config.toml
norm_place = "pre"
positions = "rope"
rope_base = 8930.0
seq_len = 1024
train_tokens = 258400000
MLP neurons of a small language model. Each row is named by its layer, matrix (down: output weights) and neuron, and shows model dimensions 128-191. Each number is 50 + 15 x the weight over its row's rms, rounded and kept within 0 to 99. A neuron's up and down rows have the sign that makes its largest values positive.
After each neuron's rows, "fires before" lists the tokens most often just after its 100 highest values on Wikipedia text that the model never trained on.

L11.down114:55 62 42 68 32 50 09 56 73 26 55 44 23 50 52 63 61 54 38 74 18 50 57 41 43 66 48 66 58 42 41 48 26 70 32 80 41 74 48 73 33 55 29 46 40 59 32 65 22 68 13 46 34 44 52 44 34 59 65 69 42 53 48 70
fires before: "s", "red", "tor", "\n"

L11.down243:50 41 51 52 70 56 72 64 51 24 55 75 47 53 40 42 45 40 88 35 35 47 35 43 64 85 64 53 60 58 50 51 63 59 26 50 54 46 76 51 44 63 48 88 71 61 44 54 52 43 81 80 20 54 58 66 06 59 67 51 35 82 49 45
fires before: "\n", ",", " and", "),", ")", " to"

L10.down502:68 45 44 26 72 65 65 42 40 35 57 53 58 55 30 53 41 88 73 46 45 63 60 27 69 69 59 53 38 60 57 58 43 60 73 37 41 44 58 40 29 31 64 52 41 45 50 65 58 66 60 43 39 64 74 51 65 57 70 63 31 50 33 51
fires before: "ed", "s", "ing", "ment", "ized"

L4.down393:62 41 72 61 46 56 32 46 45 52 51 62 30 50 16 30 45 40 21 69 56 45 65 56 68 63 42 63 62 62 59 45 53 39 40 33 37 59 35 26 49 78 37 88 54 77 75 50 58 61 19 26 61 34 27 49 29 40 63 26 34 55 72 50
fires before: "-", "n", "ing", " a", "t"

L11.down410:11 47 53 64 25 55 64 55 58 57 48 86 44 78 50 78 53 64 41 36 74 58 45 19 47 36 30 57 34 62 49 54 51 57 41 82 50 64 38 45 66 60 34 33 59 19 54 50 13 59 46 43 48 26 47 33 48 56 74 65 54 67 68 92
fires before: ".", " |", " ", " m", "ular", "ip"

L6.down177:75 57 44 44 31 37 33 58 83 58 60 50 39 47 27 62 47 42 58 25 52 50 51 17 49 42 43 74 68 61 78 46 38 53 36 53 49 61 46 36 52 56 35 43 67 63 66 48 43 32 30 56 56 72 38 47 56 73 40 43 67 80 61 88
fires before: "s", "se", "ver", "d", "b", "val"

L10.down356:60 41 29 75 51 31 49 73 43 34 46 79 47 47 64 55 80 40 49 58 39 63 33 79 39 40 79 45 51 71 40 21 50 38 25 68 29 43 27 45 36 39 54 55 33 37 47 63 29 57 57 55 46 48 43 37 49 56 45 63 48 33 40 53
fires before: "s", "ion"

L9.down416:45 39 44 57 66 48 53 53 45 65 52 75 45 36 30 59 33 62 85 74 38 42 47 66 76 48 57 59 72 41 58 41 66 47 40 35 55 74 48 39 47 40 54 41 39 31 63 43 43 62 25 69 57 65 61 41 31 35 70 48 35 25 64 30
fires before: "n", "ing", "ed", "ic", "f"

L10.down249:37 15 54 28 57 43 64 33 24 36 36 43 72 62 44 55 68 64 24 63 28 24 68 56 77 56 49 69 59 52 56 53 61 26 24 24 47 37 53 36 55 42 58 62 68 44 57 52 61 33 99 42 63 79 73 65 32 66 53 57 63 58 33 29
fires before: "e", "ed", "ab", "ive", "C", "es"

L10.down397:66 48 57 39 62 82 49 39 51 58 49 43 67 26 52 80 37 47 51 53 33 39 73 39 95 66 48 46 41 48 48 60 58 87 69 66 41 76 39 42 64 56 48 64 54 44 54 34 53 43 66 29 72 45 72 47 40 59 72 47 48 35 80 31
fires before: " |", "ed", "d", "te", "ted", " "

L9.down3:56 50 38 72 52 25 65 24 47 21 63 52 36 45 33 67 60 33 79 86 66 41 55 35 68 67 60 49 61 62 38 25 74 55 56 67 23 22 59 50 49 58 70 56 50 43 33 69 68 50 81 41 47 63 79 45 43 40 33 44 52 56 54 25
fires before: "|", "==", "ial", "\n"

L11.down570:81 69 60 59 42 36 44 72 26 45 66 41 41 77 49 41 29 38 47 51 22 56 46 63 50 51 64 47 40 58 32 51 50 72 57 49 46 45 54 53 46 41 35 43 44 70 27 54 49 62 88 53 47 69 53 35 20 40 36 75 55 43 49 66
fires before: " States", "ian", "s", " ", "y"

L11.down428:60 60 44 65 57 45 78 60 64 54 57 49 39 29 37 46 54 39 58 39 58 62 71 38 46 37 13 70 40 34 50 78 54 64 32 39 29 40 60 64 51 34 47 66 43 41 39 44 23 67 81 55 81 77 21 60 55 42 40 54 30 38 75 61
fires before: "ur", "ain", "s", "ed", "y", "ure"

L11.down662:57 38 47 51 50 65 28 44 43 65 48 75 48 53 66 63 46 74 42 28 26 64 46 57 45 53 37 44 69 55 17 42 53 84 54 52 51 89 32 50 56 54 60 34 42 47 90 59 44 54 67 61 58 31 31 61 55 65 44 58 21 42 44 25
fires before: "\n", "ult", "d", "te", "ut", "il"

L4.down97:65 57 25 48 72 46 37 45 59 61 28 60 29 41 71 64 64 58 34 65 47 50 65 51 83 39 61 69 53 50 28 63 62 45 22 45 48 63 22 57 68 32 59 46 40 31 69 29 46 11 87 25 43 42 72 46 34 56 40 57 49 71 49 27
fires before: "==", "In", "A", "The", "B"

L10.down148:53 59 63 52 37 48 36 53 51 10 54 60 39 20 32 61 56 96 51 61 16 60 67 16 52 43 40 49 43 34 37 65 43 25 60 58 54 36 33 50 46 44 61 42 29 33 22 55 41 14 26 46 51 39 58 42 49 60 13 28 72 65 61 76
fires before: "s", "ing", "ion", "er", "ed", "ation"

L9.down329:34 48 71 40 83 51 50 12 43 49 29 48 52 41 63 77 20 65 48 61 38 66 37 47 63 42 64 43 30 68 53 46 63 54 61 42 45 73 45 22 43 37 27 38 46 33 82 29 42 32 84 44 41 50 79 63 45 42 49 64 60 77 37 82
fires before: "s", "ment", " |", "ing", "ed"

L4.down288:67 69 60 14 59 59 44 50 63 32 37 50 43 27 46 51 57 56 61 55 45 27 56 58 45 54 64 35 54 47 56 76 43 38 58 49 21 83 61 48 25 37 35 69 57 05 33 58 13 51 56 45 56 40 42 46 54 33 60 37 59 54 68 42
fires before: "er", "re", "in", "us", "ing"

L10.down387:50 49 60 42 42 66 54 47 30 62 43 41 45 88 60 56 20 63 39 28 29 42 66 40 59 55 61 50 29 70 33 77 55 50 79 34 45 59 32 69 45 62 47 53 46 99 43 53 47 77 68 46 52 27 45 37 56 33 67 41 45 51 53 37
fires before: "ed", "d", "ment", "ster", "tion", "st"

L6.down568:69 77 50 62 56 25 52 42 40 34 42 44 70 30 53 32 53 61 65 60 46 46 48 57 39 53 46 63 34 33 77 71 54 55 33 86 34 35 38 69 55 59 49 67 51 34 55 69 40 38 73 23 83 44 57 63 56 45 28 62 64 50 68 39
fires before: "==", "In", "The", "===", "M", "A"

L11.down609:31 39 56 36 62 72 35 50 42 34 55 50 38 75 27 33 53 44 63 28 55 41 57 55 54 33 59 49 41 48 63 40 68 46 34 64 55 65 40 70 67 65 36 60 57 45 62 39 51 54 80 50 75 23 70 55 43 62 47 64 81 36 44 65
fires before: "ed", "ing", "s"

L9.down266:47 67 46 36 29 62 42 38 40 54 64 46 73 46 30 61 59 43 85 42 59 51 50 59 40 37 34 72 65 34 70 10 26 39 21 54 29 45 42 37 10 83 44 56 64 53 46 43 36 25 50 49 59 50 12 45 43 56 42 33 35 34 54 44
fires before: "s", "pe"

L6.down695:46 38 45 72 30 39 34 46 80 61 64 69 46 39 74 27 56 37 34 45 52 61 18 61 38 49 53 46 58 41 23 41 52 55 28 61 51 43 49 49 64 50 49 68 44 52 51 60 61 52 40 35 60 49 62 28 45 23 67 84 81 60 27 67
fires before: "\n", "-", "s", "---|---|---|---|", "st"

L7.down432:51 60 36 50 43 46 33 54 50 37 47 27 54 77 38 58 44 64 41 23 23 91 58 74 34 43 83 59 56 55 24 68 57 54 51 65 39 50 24 41 44 67 40 40 63 25 47 56 40 42 61 39 63 54 56 49 47 26 31 81 31 39 71 54
fires before: "s"

L7.down263:32 33 33 35 81 68 42 30 35 26 64 75 33 54 59 24 47 24 33 56 46 54 48 97 47 23 55 30 39 60 31 68 23 46 50 63 61 60 47 53 43 41 55 53 88 49 28 49 77 77 53 45 25 37 58 43 50 35 62 75 17 31 45 32
fires before: "\n"

L10.down188:31 95 74 44 71 40 46 66 62 40 48 78 52 13 34 37 60 40 74 39 55 45 40 72 22 33 60 78 34 40 42 60 37 42 53 56 84 48 56 60 48 40 46 43 43 50 42 42 53 41 46 63 36 60 58 40 53 34 53 47 56 36 41 66
fires before: ",", ".", " and", " for", " to", " of"

L6.down111:00 26 43 55 34 68 27 55 71 46 40 39 38 57 38 53 64 35 60 67 49 55 62 63 59 46 37 58 84 48 39 75 61 61 35 39 37 62 53 59 52 46 37 47 43 62 15 53 60 25 36 53 54 46 43 63 25 24 71 32 24 55 54 47
fires before: "er", "d", "or", "al", "ure", "ur"

L7.down197:63 22 42 26 58 47 52 59 36 39 20 76 61 57 54 42 36 39 71 50 30 39 71 61 55 82 56 53 36 43 42 59 39 57 68 58 61 34 57 63 70 44 50 66 41 31 57 37 12 11 56 44 33 90 83 36 54 31 45 57 80 45 44 49
fires before: "\n", "i", "s", "-", "---|---|---|---|"

L2.down678:50 46 51 48 54 39 82 51 76 79 49 61 61 35 50 57 78 31 41 26 31 50 42 66 39 21 43 40 55 44 41 43 56 45 55 27 53 62 64 52 72 70 55 65 40 59 67 56 63 43 48 48 40 35 51 26 57 80 56 35 60 56 39 32
fires before: " a", " an", " "

L11.down200:18 26 45 61 69 42 60 63 41 33 52 60 33 47 62 55 31 34 13 32 72 47 38 54 56 67 52 73 63 18 38 71 71 37 45 76 49 34 57 52 50 41 46 25 63 35 55 58 25 74 72 39 69 11 34 42 67 19 64 58 66 62 41 46
fires before: "s", "ant", "ch", "ed", "an"

L9.down131:52 76 32 50 65 68 84 57 30 59 35 52 39 54 48 68 26 55 65 46 67 44 57 76 47 35 53 61 22 39 20 54 37 52 65 60 67 42 46 50 42 65 60 69 43 48 32 52 69 25 93 53 29 86 47 48 46 13 45 62 74 43 53 33
fires before: "\n", "o"

L10.down371:53 65 53 53 54 20 43 45 57 82 77 30 25 66 61 21 74 90 46 44 51 32 77 51 31 54 49 61 68 41 52 50 64 63 62 67 44 52 46 48 54 66 65 58 44 92 53 45 43 49 59 25 60 68 34 47 64 57 52 48 54 48 47 39
fires before: "s", "ur", "rd", "se", "b", "ard"

L7.down151:54 58 71 82 31 50 16 65 37 50 57 75 54 47 47 44 46 34 52 54 36 63 66 58 64 59 47 47 47 44 35 37 41 51 30 87 69 61 56 45 50 41 51 38 38 34 56 57 56 41 69 52 40 52 48 34 65 72 49 41 60 55 66 38
fires before: " the", " her", " a", " their", "s"

L10.down183:46 45 39 67 87 56 50 26 65 58 60 82 26 39 84 83 59 68 49 33 54 38 65 48 68 64 53 20 60 25 68 53 53 47 35 66 73 62 32 63 57 54 28 45 65 42 41 65 82 62 73 38 57 58 80 22 41 49 62 55 58 47 66 41
fires before: " a", " the", " well", " part", " of", "s"

L4.down737:57 63 53 51 46 53 45 39 04 50 26 35 37 45 55 36 20 44 26 57 42 50 55 26 78 66 82 69 66 34 48 59 37 45 47 53 38 37 41 37 67 44 52 53 64 47 41 39 32 25 99 77 63 29 46 71 68 51 27 14 54 33 45 61
fires before: "==", "===", "The", "=", "A", "In"

L4.down0:54 60 72 43 42 46 81 53 59 32 69 33 71 34 24 66 33 48 80 64 60 60 45 50 47 58 37 68 49 39 51 29 43 68 50 52 50 49 44 55 70 40 45 48 52 32 42 57 73 35 58 52 71 46 54 59 49 80 64 26 41 71 41 75
fires before: "s", "ct", "."

L4.down785:71 47 53 65 26 58 71 39 51 57 63 39 66 43 38 45 49 77 45 83 50 46 31 16 73 58 69 56 48 44 47 72 71 28 52 57 48 24 56 63 60 42 68 64 31 58 56 33 58 31 22 26 59 55 57 68 80 55 52 46 64 36 23 44
fires before: "\n", "ally", "van"

L7.down172:55 37 63 48 30 44 27 47 29 60 27 65 32 36 80 15 56 34 55 21 36 52 46 40 59 26 49 58 81 55 45 60 46 65 20 60 26 49 38 59 63 60 55 50 60 56 73 48 73 32 91 41 55 60 81 62 45 45 21 56 35 41 50 44
fires before: "al", "ed", "y", "ular", "T"

L11.down278:33 60 49 50 39 44 48 26 60 84 23 74 34 30 25 47 39 50 34 61 57 56 62 16 55 56 42 50 37 67 32 41 27 31 66 59 52 50 59 56 44 51 59 37 31 42 62 62 19 30 86 43 53 45 42 29 69 57 35 46 53 55 51 57
fires before: " |"

L9.down221:43 40 57 32 76 60 70 25 38 53 56 27 54 39 64 38 36 32 77 92 50 91 65 57 55 41 53 56 40 47 58 66 79 50 39 34 64 54 45 75 72 59 13 55 28 53 75 79 39 37 31 36 51 41 75 33 68 54 54 87 52 45 28 43
fires before: "s", " to", "on", " |", "ing"

L6.down340:56 45 62 54 79 46 32 42 38 75 37 46 44 38 68 28 44 46 60 36 46 42 54 50 81 51 64 56 50 50 31 50 30 56 58 21 46 55 36 38 78 61 38 79 47 22 80 70 70 43 21 67 54 47 74 50 55 40 44 84 35 58 53 54
fires before: "\n", "-", "|"

L10.down641:44 63 41 46 82 63 28 52 70 61 39 55 21 34 64 57 44 58 27 48 45 44 43 59 48 15 25 30 60 38 58 41 69 37 36 51 35 58 62 47 51 46 54 74 54 30 40 31 59 62 52 47 60 63 52 51 28 32 15 59 57 61 63 56
fires before: "ce", "y", "te", "al", "d"

L11.down728:65 28 44 53 56 34 47 67 44 36 66 63 32 24 76 47 64 40 42 53 33 76 51 49 86 47 65 55 34 46 54 42 26 66 49 38 51 50 44 58 97 54 40 66 43 59 73 78 58 67 69 39 30 42 72 60 59 52 44 38 38 53 46 52
fires before: "e", "ed", "y", "ing", "ment"

L10.down441:82 51 61 23 34 39 65 34 57 42 63 39 34 45 33 45 69 58 26 60 40 77 50 69 50 56 42 83 51 02 35 65 60 71 52 51 45 61 45 30 75 43 79 63 17 40 63 72 64 64 73 63 32 64 37 36 38 45 43 49 38 53 39 70
fires before: "d", "s", "ed", " "

L7.down339:31 33 53 36 54 43 45 33 28 75 67 46 24 27 46 33 44 73 40 67 71 42 44 38 58 54 36 53 60 24 63 69 42 69 53 69 49 58 48 75 43 60 61 57 54 33 45 62 47 30 99 65 67 45 22 61 44 29 42 42 21 49 68 40
fires before: "==", "The", "A"

L4.down467:54 45 53 28 36 73 53 64 42 27 58 57 49 64 63 40 38 70 42 52 45 60 39 66 28 61 46 59 52 41 73 49 33 52 38 44 54 53 75 57 35 54 40 59 73 65 58 43 61 43 77 54 62 55 49 30 46 54 39 75 36 75 78 38
fires before: "s", "o", "or", "ide", "ick", "in"

L6.down49:52 54 33 42 62 56 56 67 47 48 60 65 48 33 37 54 16 44 46 39 44 51 70 50 49 36 57 76 42 59 50 41 36 62 45 53 68 62 48 54 51 46 60 42 70 57 46 62 23 54 99 62 46 61 30 57 56 48 27 46 78 40 37 78
fires before: "==", "The", "In", "A", "==="

L11.down493:60 50 51 56 37 57 19 37 56 46 63 36 56 54 61 77 58 59 28 73 40 38 50 59 54 57 32 74 46 52 60 10 43 33 52 59 54 41 58 58 59 58 58 61 31 46 44 62 56 50 43 32 65 63 32 51 52 58 47 54 52 62 58 68
fires before: "s", "N", " ", "ian", "ist"

L2.down786:55 60 52 54 35 33 58 57 66 49 46 15 04 39 35 40 82 38 48 47 52 59 45 41 11 31 58 11 50 39 35 55 38 65 46 48 61 61 44 14 47 44 52 61 53 53 46 66 42 41 61 69 55 29 60 62 66 66 44 63 21 44 46 64
fires before: "-", "el", "|", "our", "ar", "s"

L2.down140:49 74 39 50 39 51 49 49 61 45 30 56 53 47 15 49 45 40 58 36 48 37 72 70 54 83 37 64 36 46 61 50 52 30 49 61 67 69 61 57 59 60 38 48 56 70 43 54 51 41 66 32 56 45 79 53 55 50 33 62 67 26 68 32
fires before: "==", "In", "On", "The", "==="

L6.down651:49 73 57 47 65 75 61 45 67 62 59 64 44 51 81 39 73 45 41 40 43 48 47 47 52 37 41 52 44 51 26 32 72 64 53 58 46 49 50 71 54 69 78 41 43 22 41 44 66 21 29 39 32 46 47 27 46 42 49 53 39 77 45 64
fires before: " a", " an", " in", " American"

L10.down463:55 41 63 18 21 25 49 53 76 56 76 26 61 52 35 73 54 63 74 63 22 34 39 81 63 70 55 39 54 60 21 50 77 58 47 20 68 44 33 56 51 60 60 61 44 57 49 62 30 43 69 63 63 38 55 55 52 48 55 36 38 80 48 44
fires before: "s", " II", " I", "we"

L6.down314:23 26 67 56 73 27 57 46 37 50 40 37 33 59 54 50 42 38 47 37 37 53 25 55 60 56 58 59 58 30 46 75 42 64 73 50 58 52 57 66 71 48 68 48 54 51 72 71 71 72 43 20 58 41 63 36 61 61 46 67 71 53 70 49
fires before: "|", "|---|---|", " ", "ry", " re", "s"

L10.down815:66 37 51 69 52 19 40 73 39 63 39 36 46 52 49 38 59 55 15 24 47 57 48 63 40 36 46 29 64 53 40 33 67 50 63 58 54 49 63 75 51 66 64 31 65 71 67 41 36 63 57 69 85 51 46 51 47 21 59 46 57 63 20 52
fires before: "s", "ttle", "d", "se", "t"

L10.down779:42 29 55 35 31 40 57 50 53 52 52 43 42 69 41 61 35 55 65 45 25 50 60 46 61 60 58 41 41 45 59 53 35 54 51 50 51 51 43 44 32 74 54 77 48 50 58 72 51 21 40 34 48 67 45 74 53 48 41 61 43 57 23 47
fires before: "s"

L6.down500:62 50 47 30 56 54 62 63 46 55 63 47 48 50 29 55 61 49 57 76 58 79 60 48 51 40 47 53 27 68 41 48 55 61 73 53 52 48 71 66 38 41 55 55 66 27 16 75 80 38 16 59 99 31 60 35 65 16 43 40 57 54 31 45
fires before: "\n", " and", "==", "l", " life", " as"

L10.down754:32 75 64 68 35 74 80 60 45 33 73 20 55 52 47 53 67 50 84 43 44 58 52 31 54 55 38 79 98 56 70 08 84 57 49 54 54 48 56 65 37 87 56 42 52 35 31 33 36 46 38 74 54 68 64 33 40 56 38 30 60 65 54 72
fires before: " to", " with", ")", "board", "ze", " by"

L4.down735:50 94 38 47 47 52 75 44 53 26 33 24 49 32 73 58 66 53 18 37 61 34 51 46 53 31 37 72 75 72 64 21 37 38 26 60 34 26 16 68 63 61 66 50 57 60 39 28 71 50 37 43 28 41 74 75 57 20 36 60 53 53 42 21
fires before: "ed", "tion", "e", "t", " of"

L6.down258:86 57 40 37 32 47 56 59 67 49 71 64 29 75 58 69 17 26 63 35 64 21 78 56 51 73 45 59 23 55 64 39 26 47 57 27 76 63 42 67 72 39 13 32 71 50 68 44 43 59 42 54 88 41 33 48 27 53 62 45 57 34 38 42
fires before: " |", "–", "%", "+", ";", "-"

L11.down723:34 60 56 32 75 51 59 54 38 36 42 65 61 39 38 13 57 58 44 44 54 47 47 40 52 42 78 38 47 22 51 59 33 28 34 75 61 56 45 52 65 71 50 57 38 61 43 48 51 46 84 64 41 55 91 22 58 54 84 40 55 46 52 62
fires before: ",", ".", " in", " |"

L2.down831:36 52 52 24 59 67 55 58 51 22 68 39 32 58 42 61 36 68 41 40 22 41 34 46 11 50 34 39 32 59 47 73 21 56 36 53 47 70 35 36 64 61 57 70 36 24 44 45 63 44 73 55 39 60 69 80 38 63 35 71 36 76 55 67
fires before: "s", "t"

L10.down55:50 28 62 59 35 82 44 57 61 25 62 27 62 61 62 34 61 49 72 60 62 61 32 57 43 45 65 44 40 48 29 54 64 42 14 37 69 50 51 38 48 42 67 46 55 43 60 64 59 55 42 81 69 49 32 30 60 59 67 45 44 58 47 19
fires before: "ed", "ur", "e", "ure", "ion", "s"

L4.down513:44 58 58 28 56 41 51 32 41 45 48 38 27 44 48 51 79 23 47 64 26 55 52 47 46 67 46 57 29 50 08 53 88 71 85 62 42 64 92 60 54 59 59 56 56 49 62 20 65 69 54 70 59 42 66 48 42 59 35 64 63 63 22 41
fires before: "\n", "or", "ck", "ic", "ton", "ies"

L7.down758:72 45 50 41 67 79 75 54 43 32 60 46 37 55 47 74 71 65 35 28 77 54 46 34 27 65 55 39 27 48 33 75 47 60 52 13 71 45 35 71 52 50 46 39 33 45 40 69 39 36 49 55 41 58 52 54 56 28 36 54 55 57 40 61
fires before: "s", "ed", "ing", " from", " in"

L10.down512:38 39 60 48 52 54 79 62 27 41 52 39 57 42 51 49 62 65 59 46 33 49 75 53 47 49 57 56 36 72 46 10 50 64 26 58 32 56 73 54 76 54 88 50 26 53 51 49 73 22 30 37 34 67 51 65 44 35 34 66 64 70 39 62
fires before: "e", "ment", "ed", "tion", "er"

L4.down199:46 56 66 35 37 57 44 40 56 19 44 75 40 33 39 46 30 36 28 69 74 66 39 15 57 72 55 44 53 54 70 21 42 47 40 40 27 39 69 39 66 35 36 40 64 47 60 42 25 52 22 59 73 63 57 39 74 41 58 48 68 68 67 63
fires before: "s", "ed", "ing", "en"

L11.down95:37 41 73 46 41 50 59 19 28 43 42 15 48 55 45 70 63 31 53 49 10 67 33 22 46 25 36 62 35 29 54 46 45 71 69 66 69 54 49 60 25 65 64 48 32 42 41 37 65 40 58 49 25 54 64 58 33 51 61 46 66 32 46 59
fires before: ",", " to", "–", "ment"

L4.down168:40 34 50 73 49 55 23 70 59 38 44 70 41 59 48 49 61 53 58 45 52 52 55 72 35 29 71 48 30 58 28 42 44 65 37 34 35 45 43 35 44 46 47 62 49 30 35 70 61 31 64 42 57 41 52 46 61 42 28 57 63 55 48 66
fires before: "\n"

L7.down483:56 04 59 49 58 57 68 52 65 52 62 71 64 31 56 57 40 43 14 39 26 30 42 32 54 54 71 48 65 40 52 48 40 42 49 70 41 33 52 45 32 18 57 56 43 44 57 40 34 40 45 47 18 42 69 41 57 68 48 56 62 76 38 73
fires before: " of", ",", " for", "at", "d", "om"

L11.down249:53 44 43 53 36 39 48 55 58 52 34 61 40 36 27 53 56 39 60 70 47 59 28 59 62 31 44 57 55 65 41 43 72 30 52 74 64 53 45 58 60 35 19 56 58 68 53 51 44 55 37 41 45 29 45 62 66 52 61 52 66 66 32 38
fires before: "\n", " He", " It", " The", " She"

L11.down539:48 36 45 43 58 55 55 54 32 42 33 54 75 51 68 40 58 62 56 34 61 76 80 44 35 51 34 44 58 44 42 50 53 57 71 48 59 30 62 57 14 53 71 35 32 18 33 42 50 32 49 58 53 43 72 67 50 67 62 44 44 52 64 21
fires before: " to", " of", "w", "s", ",", "."

L9.down21:60 21 51 55 54 67 51 74 56 47 48 50 66 64 42 49 52 22 52 39 56 40 63 47 61 40 80 38 65 30 13 42 49 38 50 68 51 36 55 60 48 43 65 72 64 45 31 54 63 15 99 51 20 61 52 62 62 40 31 64 39 44 62 71
fires before: "\n", " the", " \"", " he", " it", " she"

L7.down505:27 79 52 36 77 23 48 56 76 31 46 56 63 52 68 37 61 28 68 43 47 46 58 29 29 67 53 26 64 62 47 41 61 34 70 50 58 72 40 64 65 62 44 46 25 41 12 77 20 77 63 28 60 58 64 35 42 19 47 37 27 42 47 41
fires before: " to", "ed", " a", "ing", " for"

L10.down735:29 59 59 40 25 59 44 40 80 86 62 38 51 34 35 58 66 48 63 54 39 70 22 35 47 44 53 59 56 67 59 78 69 57 76 69 48 33 58 44 53 68 27 46 42 53 63 32 32 31 60 39 35 40 48 49 59 44 86 49 47 35 66 35
fires before: "s"

L9.down371:69 69 93 64 31 57 47 58 15 43 28 52 64 41 34 37 57 63 25 36 60 48 54 73 53 51 79 58 39 50 28 61 29 46 48 70 64 61 43 76 33 40 58 57 52 57 48 73 44 61 30 38 45 64 35 74 56 58 46 58 55 51 62 48
fires before: " (", " (1", " /", ",", "."

L10.down299:75 70 61 46 48 55 29 65 56 51 60 43 64 42 48 69 54 78 27 63 44 65 58 60 56 66 44 51 46 34 52 72 50 57 52 46 40 56 77 65 43 46 65 54 26 64 47 67 60 52 33 36 29 59 65 39 02 50 91 82 73 70 68 70
fires before: "'", "–", "–1", " March", " June", " January"

L4.down110:33 46 50 40 78 31 68 44 52 54 30 28 47 41 19 39 34 53 55 57 45 40 87 67 36 40 62 69 72 74 39 57 79 36 72 43 68 26 31 41 43 33 48 19 61 44 35 62 54 47 82 45 37 91 27 65 61 28 58 54 37 53 80 11
fires before: "un", "ic", "ed", "and", " (", "other"

L6.down68:71 47 59 52 53 59 56 32 44 51 65 64 40 47 81 45 56 40 61 37 24 45 59 25 83 65 37 66 64 59 71 51 39 36 60 72 59 43 48 72 46 59 45 29 54 51 73 61 49 36 72 44 69 58 82 68 40 67 19 48 52 38 60 45
fires before: "==", "===", "B"

L9.down623:52 65 38 57 67 71 60 48 48 37 45 27 54 51 68 52 56 54 52 53 47 63 47 54 62 66 49 45 60 34 69 65 33 64 40 40 51 45 42 95 60 68 40 12 45 52 42 42 64 61 41 52 54 53 36 88 20 47 56 39 40 66 46 31
fires before: " |", "–", "ual", "nd", "–1", "–0"

L6.down196:17 73 39 50 41 38 50 52 62 61 67 38 23 16 61 63 62 65 52 44 59 44 51 45 52 56 48 63 61 74 73 48 62 60 89 41 56 73 38 64 57 64 56 53 44 55 60 59 55 46 58 39 60 78 54 46 29 34 57 44 81 46 45 18
fires before: "ed", "s", "d", "est", "ing", " that"